Part of a small language model's weights: normalized queries and keys.
MLP neurons of a small language model. Each row is named by its layer, matrix (gate and up: input weights; down: output weights) and neuron, and shows model dimensions 112-175. Each number is 50 + 15 x the weight over its row's rms, rounded and kept within 0 to 99. A neuron's up and down rows have the sign that makes its largest values positive.
After each neuron's rows, "fires on" lists the tokens most often at its 100 highest values on Wikipedia text that the model never trained on.

L2.gate309:35 56 57 43 78 43 66 53 39 77 37 35 42 26 45 59 61 69 45 18 35 44 49 57 61 52 42 30 74 68 29 51 32 70 13 39 51 39 76 58 45 35 38 73 46 40 35 57 67 57 60 57 56 42 45 64 60 47 53 74 51 45 71 78
L2.up309:30 65 47 52 60 33 52 60 38 46 88 31 49 54 52 44 58 61 34 46 42 32 17 53 58 28 50 62 34 60 10 58 32 43 29 67 11 42 62 46 42 42 69 39 57 60 49 52 50 40 55 32 34 46 52 50 44 46 85 52 54 72 61 46
L2.down309:71 60 48 53 60 74 59 63 37 73 34 48 67 32 42 63 52 49 60 38 46 43 68 57 72 69 59 52 54 40 59 39 49 51 41 42 91 59 46 33 73 60 36 62 55 37 27 42 65 69 47 55 68 47 51 36 51 52 38 51 35 38 59 86
fires on: " ", "| ", "a", "th ", "d "

L3.gate315:42 57 20 73 41 26 66 52 52 32 39 57 27 31 58 36 29 41 57 78 29 42 52 53 74 68 51 45 74 63 54 28 61 29 53 52 71 60 25 67 49 81 57 46 21 35 49 45 59 69 62 51 57 62 68 59 47 43 74 57 46 83 62 45
L3.up315:62 30 48 33 51 62 18 18 54 32 22 47 39 46 67 49 61 45 67 62 50 61 53 92 56 43 90 47 56 67 47 32 46 53 28 48 46 48 61 71 43 80 63 39 46 31 53 46 44 48 77 51 38 52 33 57 57 27 40 50 32 76 26 53
L3.down315:81 38 46 37 57 59 57 49 56 41 50 42 46 68 31 46 58 51 61 69 75 71 41 25 55 40 68 32 62 91 67 59 38 52 62 49 59 55 43 39 39 51 59 32 37 10 57 35 59 48 49 38 47 40 48 25 49 64 57 35 65 47 42 61
fires on: "(", "ian ", "a ", "who ", "American ", "and "

L3.gate32:55 36 60 48 50 47 47 56 82 49 57 62 48 70 30 50 31 24 50 77 50 68 52 50 34 58 36 47 19 52 59 51 34 46 24 38 45 57 50 10 58 71 66 43 27 59 22 52 58 39 38 51 79 69 45 70 41 40 31 38 38 44 38 62
L3.up32:75 65 44 71 23 39 49 67 21 43 57 81 57 42 34 47 51 47 48 68 73 29 41 62 53 44 57 36 26 51 53 72 47 67 47 46 42 89 13 40 56 62 62 45 49 53 47 50 61 26 39 32 65 73 41 46 65 16 69 58 65 62 62 46
L3.down32:67 44 50 29 55 44 72 65 58 25 49 75 37 67 49 36 47 25 73 80 52 74 53 43 36 50 46 50 39 62 51 51 48 59 21 25 51 37 41 28 68 36 71 29 40 48 36 63 68 63 63 41 59 48 63 92 25 55 40 16 44 50 52 67
fires on: "is ", "It ", "with ", "and ", "also ", "but "

L3.gate177:51 61 62 51 45 61 41 66 45 43 38 57 65 46 48 47 73 78 35 48 57 52 32 43 31 66 39 44 66 65 41 57 19 83 50 50 41 68 43 66 54 49 58 53 72 28 54 62 41 57 57 45 23 62 39 73 59 34 72 74 36 22 61 50
L3.up177:61 46 34 62 37 44 52 50 54 36 47 62 79 51 47 54 42 42 43 40 44 63 68 41 44 59 64 42 54 63 67 53 80 40 60 54 43 68 23 31 44 66 44 44 46 49 45 45 31 51 19 54 16 63 56 74 61 68 58 31 33 49 50 54
L3.down177:52 58 38 63 59 63 51 52 31 57 30 35 65 30 51 53 56 61 53 68 44 46 48 66 63 35 43 55 74 56 27 49 55 44 39 62 64 48 37 48 37 52 68 78 66 56 48 32 22 59 48 78 54 49 51 41 64 63 57 60 42 47 61 45
fires on: "his ", "their ", "her ", ", "

L3.gate351:44 53 41 85 50 45 43 56 27 29 66 73 43 70 32 37 97 73 46 75 57 54 72 44 64 22 66 51 68 61 75 53 68 40 62 57 62 57 46 72 56 44 50 44 57 57 46 46 59 41 39 48 63 63 40 64 46 35 38 63 60 44 62 54
L3.up351:61 47 46 72 69 65 57 53 36 45 50 38 37 45 16 76 69 58 34 54 48 64 49 47 43 47 55 48 50 49 56 43 55 23 33 72 65 24 62 72 63 61 27 33 61 50 20 25 41 49 47 43 59 87 30 52 48 59 34 54 47 33 58 66
L3.down351:61 26 47 40 33 81 67 66 52 62 43 32 25 49 25 77 50 31 39 52 34 40 47 63 53 61 35 38 32 35 54 30 53 23 36 63 52 37 49 53 75 69 33 48 48 53 37 27 37 49 59 60 44 60 42 60 53 48 47 54 75 59 51 51
fires on: "a ", "A "

L2.gate314:29 72 36 67 41 38 58 35 36 48 35 64 60 68 60 42 56 63 55 66 69 36 73 42 37 59 61 26 59 42 78 34 64 60 52 82 38 55 32 49 58 40 41 48 59 41 56 66 72 55 43 46 38 35 60 49 66 48 44 04 49 54 59 31
L2.up314:50 71 59 40 45 65 54 22 56 76 65 63 43 78 76 57 41 67 53 52 60 47 66 65 41 48 57 40 52 40 71 42 38 35 43 68 39 66 32 44 58 37 24 56 68 60 59 75 58 61 50 57 47 38 52 48 57 60 64 35 55 31 53 49
L2.down314:59 44 68 39 55 93 54 39 39 75 89 88 49 57 55 70 41 68 68 29 57 62 48 81 39 59 65 44 47 60 44 37 49 50 40 34 60 63 57 30 41 55 39 41 59 64 35 62 46 56 54 55 56 60 37 44 36 57 30 47 56 41 55 30
fires on: ". "

L2.gate34:27 36 72 46 34 50 00 80 24 44 53 59 28 80 89 50 53 79 74 51 47 53 36 35 47 56 63 82 31 53 54 59 58 66 55 41 27 52 78 44 38 30 54 55 39 55 38 80 36 44 35 48 74 65 57 41 38 43 34 60 60 63 59 63
L2.up34:41 47 54 51 31 59 48 60 51 31 45 58 37 45 42 47 40 61 60 49 49 48 52 54 48 50 69 51 66 68 27 48 68 29 64 43 32 64 58 81 66 34 72 57 61 25 43 51 28 61 49 88 41 71 46 46 37 36 51 51 50 53 68 19
L2.down34:49 25 33 42 39 50 33 48 59 26 48 49 22 45 62 82 37 40 58 38 60 53 30 57 26 57 55 48 49 99 39 54 36 62 35 37 64 53 63 42 77 61 47 62 74 70 40 44 62 66 74 53 55 53 55 58 26 32 42 39 47 64 20 49
fires on: ", ", "ter ", "after ", "\n\n"

L3.gate230:27 41 56 55 61 40 65 20 36 45 46 53 57 43 76 42 56 68 55 16 61 34 43 62 41 38 59 67 44 40 51 61 61 51 73 42 32 30 54 43 36 39 56 45 46 57 55 63 14 63 34 70 45 50 54 45 43 52 50 48 51 69 52 43
L3.up230:57 58 50 37 21 52 37 79 56 55 50 77 45 85 38 43 37 49 72 75 20 70 53 57 46 50 59 15 68 46 56 60 45 57 54 54 61 64 53 28 66 44 32 59 77 67 42 50 43 26 60 47 49 57 46 45 24 72 67 53 57 36 51 34
L3.down230:45 33 64 32 48 56 36 56 53 41 59 86 26 37 56 67 70 55 63 35 40 45 35 64 46 27 53 41 44 49 39 52 71 39 52 48 44 33 76 54 42 40 54 25 40 91 52 85 37 57 60 32 28 48 40 37 27 53 66 67 48 20 58 35
fires on: ". ", "). "

L3.gate218:53 43 75 40 50 34 68 86 56 39 39 43 55 63 71 41 39 57 45 13 63 48 75 49 68 25 47 39 31 04 50 49 49 70 62 34 62 46 34 41 68 37 44 45 44 45 72 49 69 44 53 22 41 56 44 23 65 53 51 41 67 56 37 58
L3.up218:23 39 54 46 45 39 46 60 46 43 35 57 59 48 58 48 33 52 64 49 47 43 35 69 56 78 70 59 49 59 43 55 46 46 65 68 49 61 39 33 72 54 72 52 61 42 48 68 63 50 81 81 46 37 68 63 47 68 38 61 52 59 22 46
L3.down218:71 29 37 53 41 53 43 38 27 23 23 62 35 47 22 30 44 71 41 53 58 45 57 72 65 68 45 52 45 36 47 67 64 41 57 46 66 45 41 41 47 26 60 62 52 45 61 30 51 20 40 40 61 40 41 41 41 56 64 75 30 23 60 69
fires on: "– ", ": ", "as ", "op"

L2.gate7:44 64 67 37 57 45 22 71 17 70 64 45 41 70 61 44 52 55 31 34 58 51 57 47 56 42 74 63 30 45 51 51 23 40 44 42 43 79 62 33 42 64 31 52 74 71 28 70 37 59 55 00 49 48 67 45 38 47 51 54 56 60 51 51
L2.up7:56 34 58 45 26 42 35 45 45 47 58 67 47 61 48 66 72 74 52 37 74 64 52 41 52 49 42 48 37 43 69 56 56 30 52 47 50 66 34 65 39 27 21 34 75 25 49 49 37 22 36 53 44 54 67 76 51 66 40 68 10 37 45 42
L2.down7:62 61 51 42 45 44 62 34 62 49 78 60 45 60 60 62 49 49 56 47 26 63 37 56 37 44 48 49 58 62 48 41 40 59 42 51 75 34 51 31 57 43 34 62 47 53 46 48 78 81 73 23 41 39 77 34 41 30 40 73 35 47 50 51
fires on: ", "

L2.gate221:10 75 48 26 42 34 60 31 51 52 35 37 50 19 54 38 59 44 69 60 62 44 55 42 38 37 42 56 59 71 73 58 40 42 54 62 52 30 53 43 67 72 36 39 50 27 34 41 63 46 33 55 69 55 53 28 65 51 87 81 59 69 49 26
L2.up221:43 49 62 34 48 58 40 75 43 68 28 78 46 54 61 55 19 23 43 61 42 53 23 53 57 54 35 55 52 57 54 61 50 45 47 59 52 31 50 35 68 52 34 56 39 31 61 34 45 69 47 38 40 64 48 37 38 69 79 29 56 42 76 76
L2.down221:63 38 47 68 68 51 65 29 45 37 27 40 68 66 59 65 25 67 51 41 60 60 65 61 68 50 78 35 66 48 43 48 64 57 36 38 47 46 38 69 31 67 48 45 40 67 67 23 54 53 42 49 65 75 76 65 33 60 40 40 32 31 59 61
fires on: "s ", "ing ", "ad", "t ", "to ", "a "

L3.gate337:30 39 29 77 52 29 35 53 41 25 01 72 55 68 41 15 56 28 51 58 69 48 52 37 38 47 40 60 44 49 69 66 54 54 58 54 48 42 37 55 55 53 54 75 27 57 70 53 65 55 59 36 38 34 63 43 28 15 48 60 72 67 55 63
L3.up337:62 39 79 79 60 60 02 45 41 44 23 74 47 54 21 48 51 51 85 46 65 50 63 44 59 44 41 53 43 51 60 60 61 45 40 49 37 36 59 65 57 42 58 40 37 54 62 48 49 67 57 33 35 74 21 37 34 29 36 76 55 42 48 66
L3.down337:62 67 45 38 39 57 63 17 32 71 69 58 51 65 53 60 58 44 63 27 47 11 43 16 67 35 65 50 34 49 28 48 47 59 53 57 35 33 68 39 45 67 57 52 65 24 66 43 45 66 47 22 65 61 45 20 24 48 76 43 32 44 56 61
fires on: "which ", "of ", "that ", "ec", "It "

L2.gate303:35 68 32 45 63 44 49 62 63 41 59 43 64 80 72 52 65 21 44 47 33 69 81 48 50 72 53 47 65 43 80 47 84 54 47 38 74 51 34 53 72 72 65 66 27 40 56 34 46 49 50 65 37 26 65 21 48 71 28 40 24 73 54 45
L2.up303:29 52 61 72 49 55 58 40 76 38 30 52 76 45 28 52 85 43 63 44 51 53 63 56 31 80 45 61 57 46 63 54 53 25 52 66 75 39 43 58 52 57 54 49 34 39 47 33 46 23 50 81 58 41 66 46 78 63 41 32 35 51 59 33
L2.down303:44 37 49 38 21 62 67 58 32 57 46 52 53 53 36 54 39 65 56 68 45 56 18 57 44 58 44 70 65 53 24 29 74 35 50 75 58 30 44 72 69 50 34 41 55 37 58 53 42 46 45 37 54 60 52 52 42 66 81 41 44 43 31 63
fires on: "por", " ", "all ", ". ", "et ", "it "

L2.gate495:34 68 34 36 50 13 42 44 63 39 55 48 57 48 46 22 57 31 50 33 74 55 74 31 35 35 57 62 44 27 76 44 43 55 52 48 89 51 36 28 35 51 60 49 48 48 45 58 40 33 66 61 46 34 49 52 45 45 44 08 66 59 40 32
L2.up495:25 76 57 42 44 58 55 18 59 66 64 62 49 33 41 74 79 75 64 36 53 44 45 50 41 65 37 41 44 19 49 65 51 31 38 37 60 68 38 48 27 28 11 51 77 59 19 62 33 50 36 75 50 28 59 64 34 54 46 50 44 46 53 65
L2.down495:43 54 43 38 59 55 63 58 35 37 44 65 50 63 57 30 61 57 66 31 49 27 36 78 36 37 66 71 39 21 48 59 60 57 50 39 51 49 26 71 79 46 50 45 33 39 45 52 34 66 52 54 31 37 51 47 70 72 60 57 39 63 42 43
fires on: ". ", " ", "t", "– ", "|---|---"

L2.gate154:47 66 32 66 56 18 30 37 35 35 24 39 36 42 51 35 40 53 57 66 31 49 56 40 57 37 38 67 54 48 39 33 26 45 61 50 55 41 41 00 54 62 45 60 52 46 42 55 57 65 68 39 72 49 54 70 23 36 71 55 67 67 47 38
L2.up154:42 67 55 61 57 46 51 68 32 52 59 59 30 25 45 50 39 68 46 48 48 29 27 50 68 38 45 53 38 82 59 63 38 57 26 51 31 50 59 58 68 35 34 33 68 52 27 47 51 88 32 42 49 68 40 46 46 43 55 38 66 40 78 55
L2.down154:53 34 39 55 38 73 38 49 36 59 28 49 31 54 25 62 58 61 36 45 41 55 77 35 37 43 53 21 36 56 67 40 46 65 40 62 44 02 58 76 56 54 47 59 63 21 61 37 57 72 27 82 55 76 24 62 41 43 65 49 55 61 48 47
fires on: "a "

L3.gate324:49 67 69 17 38 33 38 72 74 25 44 67 49 34 60 31 25 45 59 59 36 72 58 64 60 46 47 83 57 57 61 34 24 51 56 28 43 57 40 36 72 41 31 45 44 48 50 57 66 55 68 55 47 52 61 34 41 23 66 60 68 78 48 48
L3.up324:52 41 24 42 64 37 84 53 59 30 32 46 49 43 69 48 44 42 68 58 56 47 50 75 63 44 33 66 51 39 52 59 18 11 55 57 54 49 28 66 32 63 41 26 54 37 46 31 61 60 34 67 41 45 46 78 75 50 64 58 39 60 40 58
L3.down324:65 68 48 75 52 50 42 40 29 49 62 42 55 51 54 61 28 63 36 29 41 44 44 67 61 43 66 23 56 51 25 54 43 57 66 45 30 63 63 55 66 32 39 62 37 34 53 53 43 30 44 63 52 51 45 47 49 70 63 48 65 22 56 32
fires on: ": ", ")", "the "

L2.gate453:39 42 56 61 39 45 23 71 29 56 58 53 69 86 52 48 46 60 35 45 39 50 48 38 57 38 30 60 32 50 41 42 33 72 30 35 54 33 49 22 54 72 18 40 46 59 23 57 34 45 32 23 61 51 57 53 54 60 27 57 23 54 49 59
L2.up453:57 46 75 35 19 55 38 45 66 39 48 45 61 48 57 62 39 41 55 31 86 43 39 60 65 36 56 54 70 31 53 69 60 69 59 37 53 47 33 51 54 54 34 46 64 56 32 57 45 45 51 21 61 58 90 56 76 64 44 57 54 33 48 51
L2.down453:55 26 31 56 61 75 61 76 37 44 45 39 56 70 49 57 35 59 12 40 43 48 69 47 54 37 69 47 53 29 47 28 54 21 64 65 52 65 65 57 43 30 55 57 24 72 38 48 73 33 34 60 42 61 49 60 27 44 31 59 46 40 60 64
fires on: ", ", "was ", "were ", "are ", "is "

L3.gate214:38 63 37 56 50 46 51 61 31 60 33 35 35 31 30 60 45 58 03 70 57 50 45 56 56 26 56 53 63 51 70 32 64 51 45 52 55 63 61 61 77 62 46 44 69 52 47 60 37 80 40 41 48 51 67 50 72 41 48 39 55 53 70 69
L3.up214:31 49 63 62 52 43 45 52 39 27 34 51 51 42 47 46 62 53 26 54 64 21 42 49 63 46 44 55 53 65 59 24 62 40 54 64 69 43 50 50 73 47 46 80 62 29 37 34 52 44 40 35 16 40 48 51 47 69 52 52 60 85 57 54
L3.down214:58 31 47 40 41 66 53 54 43 63 51 43 19 43 36 72 63 39 34 40 27 40 37 69 56 41 48 66 34 30 62 20 48 52 31 53 48 38 69 59 65 50 42 57 45 46 48 40 43 63 45 66 61 53 31 55 58 36 48 56 59 44 64 47
fires on: "a ", "an ", "A "

L2.gate122:44 64 67 28 30 45 33 54 40 54 42 51 33 61 66 37 67 55 46 55 31 40 40 57 65 31 33 37 57 64 51 54 29 75 30 28 62 30 54 44 47 47 49 60 67 39 33 55 71 59 66 30 57 55 72 62 44 59 51 52 55 44 86 51
L2.up122:64 22 52 66 60 64 66 53 49 55 43 48 32 50 65 49 50 72 45 78 39 51 39 32 48 59 68 47 51 46 42 63 77 28 47 59 17 61 58 48 26 31 80 50 58 33 33 33 48 37 25 55 59 54 42 63 47 20 51 57 73 38 55 76
L2.down122:28 80 71 27 29 28 24 45 66 54 66 75 40 56 53 39 41 35 55 35 52 48 41 71 31 59 24 50 53 61 77 66 24 55 46 45 51 44 69 58 68 54 20 54 52 64 49 50 67 57 75 60 57 45 55 26 46 52 53 47 55 43 33 56
fires on: ", "

L2.gate410:40 62 47 64 41 35 86 54 49 45 57 40 54 40 52 45 37 58 44 42 77 43 45 13 56 37 35 50 08 71 54 70 21 58 43 55 71 47 37 45 26 54 60 22 22 45 71 61 45 31 28 59 82 67 54 45 49 21 37 51 49 60 24 60
L2.up410:44 39 71 56 18 56 45 39 55 40 58 41 51 67 62 51 32 54 28 69 49 45 32 36 51 55 49 46 52 54 50 56 43 73 59 31 51 74 38 48 67 72 61 61 37 72 29 71 42 49 51 40 51 82 63 76 33 52 47 61 49 45 60 35
L2.down410:31 42 50 59 37 50 50 54 43 42 65 35 33 64 53 79 52 48 28 70 51 48 42 48 28 38 50 68 47 65 58 45 42 85 59 21 41 58 74 59 44 66 54 49 59 54 33 51 65 46 96 46 39 73 62 64 34 68 29 51 40 45 41 63
fires on: "\n  ", "and ", "ough ", "with ", "but ", "= "

L3.gate292:52 30 19 54 69 44 55 58 38 22 41 43 24 33 45 56 50 47 50 77 55 64 60 59 69 59 41 48 33 73 74 41 77 37 57 33 54 31 32 79 50 72 36 61 52 40 50 10 70 48 61 80 65 55 34 63 42 09 67 62 71 58 48 62
L3.up292:43 82 39 63 35 37 67 71 40 35 43 37 32 34 42 31 38 52 37 61 85 25 43 33 59 43 88 62 63 63 63 52 76 28 71 69 70 85 45 50 55 56 61 60 67 36 37 37 52 87 59 27 45 74 56 45 42 45 58 66 58 41 78 67
L3.down292:32 37 57 46 55 45 74 48 31 70 67 73 37 37 37 56 65 31 34 51 33 55 60 62 72 62 55 37 55 57 72 25 46 47 44 37 53 23 39 63 73 78 42 61 64 29 31 34 40 49 41 67 64 49 53 64 57 14 71 42 63 63 38 32
fires on: "a ", "A "

L3.gate158:18 62 43 32 66 48 26 43 47 57 65 43 31 59 57 55 84 50 50 48 74 55 40 29 51 35 61 63 16 55 46 64 60 57 65 63 53 32 67 57 65 31 53 63 45 39 41 59 61 58 52 27 45 62 47 56 52 35 49 39 24 31 40 33
L3.up158:40 44 29 33 26 70 33 36 61 63 53 62 26 46 73 59 66 68 24 38 42 41 59 46 42 65 55 40 63 27 62 47 22 59 52 20 58 62 50 49 62 51 45 60 65 63 49 53 65 73 56 37 58 61 42 56 76 69 49 48 40 39 27 18
L3.down158:70 30 63 50 72 70 45 40 36 70 92 64 61 47 44 81 41 25 55 35 45 64 64 67 42 81 55 34 75 64 53 57 38 67 32 56 47 29 26 54 64 55 14 47 39 43 51 47 51 64 57 26 56 41 56 49 36 32 17 50 51 26 35 84
fires on: ", ", "which ", "6 ", "8 ", "9 ", "0 "

L2.gate470:38 59 36 39 49 17 57 41 65 44 49 33 27 23 36 48 42 44 36 42 31 42 69 43 65 47 34 46 56 45 57 41 56 68 46 32 65 56 67 33 46 57 59 78 41 55 68 57 38 35 66 19 44 61 42 36 35 67 80 33 68 40 56 20
L2.up470:50 46 67 40 59 27 68 36 58 46 75 48 28 44 31 63 70 93 42 18 39 41 40 48 66 52 43 30 45 53 30 67 55 55 51 39 50 21 56 61 57 41 55 73 55 52 42 26 29 38 45 21 55 56 53 48 25 51 74 47 52 35 72 21
L2.down470:72 56 44 50 76 60 53 25 23 60 49 44 54 74 52 58 71 47 50 21 44 57 42 52 60 81 59 52 29 82 55 62 55 67 57 62 72 21 49 72 64 43 67 74 50 63 64 26 38 70 51 59 31 47 40 46 40 52 54 42 59 31 75 53
fires on: "d ", "th ", "ed ", "st ", "w", "ew"

L3.gate321:24 44 57 45 39 37 52 52 75 35 57 70 28 63 67 41 48 56 47 52 54 79 79 41 47 43 36 36 41 65 62 54 71 69 84 41 72 52 65 15 78 50 46 61 52 52 38 54 39 76 58 53 22 43 62 39 42 63 82 59 56 49 44 25
L3.up321:35 49 39 41 43 44 17 45 41 65 46 64 67 53 66 42 41 84 61 45 31 68 19 59 45 82 80 40 41 41 54 42 51 81 31 54 46 59 72 37 54 46 69 71 57 34 52 65 22 74 62 66 50 31 59 48 35 63 62 57 55 64 59 36
L3.down321:41 37 62 22 32 60 45 51 60 48 66 51 48 69 53 54 53 45 66 57 45 40 52 53 50 55 84 58 24 41 54 40 55 33 51 63 56 32 73 31 34 62 47 44 47 51 67 38 71 51 50 59 51 64 53 28 39 47 55 82 45 41 53 25
fires on: ". ", "\n\n"

L3.gate279:57 41 54 48 33 51 22 74 30 32 63 50 45 56 58 50 51 86 55 26 49 57 55 37 39 69 63 46 60 45 56 57 49 52 50 41 41 72 51 67 25 39 35 56 65 43 59 69 60 61 75 50 42 54 51 33 29 40 46 55 49 50 36 29
L3.up279:44 39 40 43 52 55 19 64 46 51 48 64 59 64 54 55 50 82 45 35 69 61 59 29 38 66 59 54 70 46 54 70 45 44 66 37 55 63 44 45 60 55 24 43 50 22 66 44 76 24 50 50 39 40 69 54 39 34 42 51 49 25 05 56
L3.down279:58 68 49 62 49 66 63 38 63 38 35 54 56 49 65 50 62 40 54 22 20 39 47 57 29 61 54 41 48 51 61 43 61 60 38 63 69 70 24 34 49 51 52 44 47 55 50 37 56 57 53 54 37 56 45 79 55 46 52 74 70 65 63 28
fires on: ", ", "s", "sh"

L3.gate494:62 51 52 64 47 45 74 69 41 29 46 53 42 70 34 29 74 70 40 66 61 43 51 31 51 29 35 31 21 54 67 17 46 61 88 82 45 62 50 66 47 55 55 54 28 71 70 59 88 65 49 67 34 70 31 61 65 28 44 62 44 81 38 46
L3.up494:66 45 37 75 54 46 58 57 42 32 29 43 16 40 81 52 51 41 49 59 77 38 58 46 36 53 46 39 72 53 71 17 75 49 39 49 69 68 64 45 68 53 50 49 56 56 40 34 70 49 52 56 36 50 28 26 38 66 44 82 50 49 64 74
L3.down494:27 32 61 76 48 74 80 61 31 64 39 33 47 40 60 65 34 69 29 62 47 38 56 70 89 52 44 58 59 61 60 36 33 50 36 47 30 53 63 44 70 53 51 48 55 47 38 58 40 38 60 49 69 62 62 37 53 33 56 50 45 45 57 33
fires on: "A ", "or ", "-", "a ", "and "

L3.gate25:34 39 23 51 44 32 61 60 52 43 51 64 41 39 64 20 40 65 38 62 63 33 70 56 29 70 54 47 81 33 42 43 43 43 61 52 57 64 05 64 53 61 54 68 53 59 51 38 40 29 53 45 73 84 63 43 46 39 33 36 41 67 33 49
L3.up25:73 35 42 59 48 66 34 60 78 60 42 40 24 22 42 45 41 34 72 55 35 59 68 31 62 39 52 57 53 42 63 68 70 43 62 45 23 78 82 59 37 43 55 52 39 50 45 44 48 70 61 44 37 18 68 55 91 68 52 49 59 34 33 81
L3.down25:75 40 49 74 55 46 51 66 70 23 62 25 61 50 56 53 56 22 22 49 39 37 33 52 71 36 76 42 36 50 37 73 61 43 83 54 27 52 51 50 32 57 58 54 43 51 56 69 72 52 56 44 33 40 27 79 54 58 50 30 50 57 39 82
fires on: "ound ", "es ", "ts ", "(", "s ", "a "

L3.gate208:30 53 43 45 34 17 32 74 24 60 54 61 19 43 52 39 42 39 62 52 64 85 45 65 47 34 55 40 38 45 57 39 42 50 24 65 75 54 64 50 47 41 71 41 56 55 48 59 63 42 38 38 56 68 42 38 35 48 56 41 38 46 35 25
L3.up208:17 49 67 44 52 31 53 43 40 37 57 92 37 23 78 74 46 63 31 56 43 35 53 65 40 37 65 64 61 50 67 38 37 61 34 70 32 72 39 55 54 66 49 60 38 57 47 58 28 70 67 36 55 72 69 42 39 65 64 41 38 48 21 11
L3.down208:76 32 17 60 43 67 75 34 41 69 26 65 53 37 40 61 20 47 65 42 64 74 78 63 55 62 70 38 76 05 55 45 31 57 49 58 68 33 32 56 12 31 44 40 36 52 60 53 65 33 18 49 49 32 47 62 80 51 56 29 45 32 79 49
fires on: "as ", ": ", "5", "s ", "t ", "("

L2.gate152:34 49 66 46 45 47 70 57 47 60 53 69 56 66 77 32 54 66 59 51 24 45 48 28 53 18 52 59 10 74 41 46 09 57 40 63 41 55 47 43 20 50 48 64 41 54 40 55 60 55 41 51 68 54 80 50 07 27 47 63 33 44 61 52
L2.up152:89 52 62 79 48 77 41 57 49 40 67 62 49 61 55 37 39 55 49 54 59 52 41 49 41 54 55 71 27 41 37 67 60 62 54 29 30 51 26 37 58 43 52 46 32 56 60 63 41 30 44 41 96 49 35 61 26 36 55 58 58 30 47 67
L2.down152:21 33 65 46 35 55 43 40 71 49 73 43 25 61 21 67 46 73 69 59 28 68 36 56 39 21 48 46 58 69 52 44 40 63 54 42 55 35 22 53 76 80 34 23 60 32 49 46 35 56 52 50 57 57 57 49 35 28 48 47 23 26 45 57
fires on: ", ", "qu"

L3.gate326:38 29 23 68 65 34 44 76 50 46 42 56 28 36 60 23 35 52 48 70 62 47 26 39 43 43 54 40 57 59 37 26 54 43 50 39 55 71 35 44 57 56 40 57 52 12 39 44 39 28 40 64 39 47 44 60 39 52 26 59 39 90 50 48
L3.up326:63 31 31 60 36 58 49 60 93 43 56 44 38 37 44 27 26 34 31 52 59 34 56 30 40 49 46 39 66 41 29 45 58 50 59 14 15 70 47 46 57 61 59 55 50 42 32 31 68 33 37 55 48 74 52 63 54 64 07 47 64 55 44 51
L3.down326:19 55 40 64 40 85 55 61 47 41 65 13 50 59 69 52 51 04 39 35 61 70 45 25 65 54 64 41 22 58 55 49 69 46 57 40 43 68 54 46 46 63 66 59 67 71 33 49 51 74 70 17 50 63 46 70 65 50 57 73 45 17 44 82
fires on: "(", "a ", "i ", "is ", "ia ", "s "

L3.gate291:43 74 60 47 44 31 23 40 56 38 54 37 24 66 54 41 62 67 25 52 68 57 46 23 58 39 48 48 28 58 63 57 32 86 49 44 47 59 39 58 70 57 59 51 68 38 35 63 62 44 47 27 51 52 94 39 47 62 47 58 33 40 62 29
L3.up291:43 34 81 53 25 66 25 62 62 74 66 43 43 76 45 78 58 69 22 29 68 49 40 36 52 57 54 53 40 69 54 93 42 71 41 41 34 61 47 53 62 66 32 48 66 40 36 65 46 40 46 31 54 87 74 50 50 47 43 70 39 25 56 60
L3.down291:56 50 64 20 67 82 52 51 79 61 76 80 37 46 34 74 38 16 71 25 28 61 64 72 28 56 50 35 53 61 41 62 42 53 49 37 54 26 60 44 28 38 39 47 71 59 48 37 62 76 72 52 49 63 27 48 31 34 27 35 35 37 39 84
fires on: ", "

L3.gate88:19 51 32 39 65 56 30 68 32 50 53 52 61 70 78 29 48 33 50 57 40 68 40 80 32 45 32 59 59 33 75 71 36 56 69 49 47 57 46 43 58 74 61 58 53 69 68 78 38 53 40 40 32 45 50 29 57 51 49 39 58 68 76 58
L3.up88:30 65 41 29 53 71 33 40 46 71 74 48 50 64 31 64 45 40 59 36 50 54 32 40 36 36 36 62 57 27 71 45 44 49 70 47 36 82 62 50 56 77 42 54 62 86 32 58 15 62 42 33 20 67 56 37 30 43 50 64 45 53 60 40
L3.down88:44 50 44 45 43 63 45 47 54 54 78 47 43 57 22 86 64 48 62 56 26 47 56 26 37 34 47 51 58 47 42 60 45 44 44 67 29 33 48 50 57 39 28 65 73 52 45 50 36 67 50 45 24 65 57 27 28 37 45 48 37 35 44 52
fires on: "her ", "ed ", ". ", "his ", "e ", " "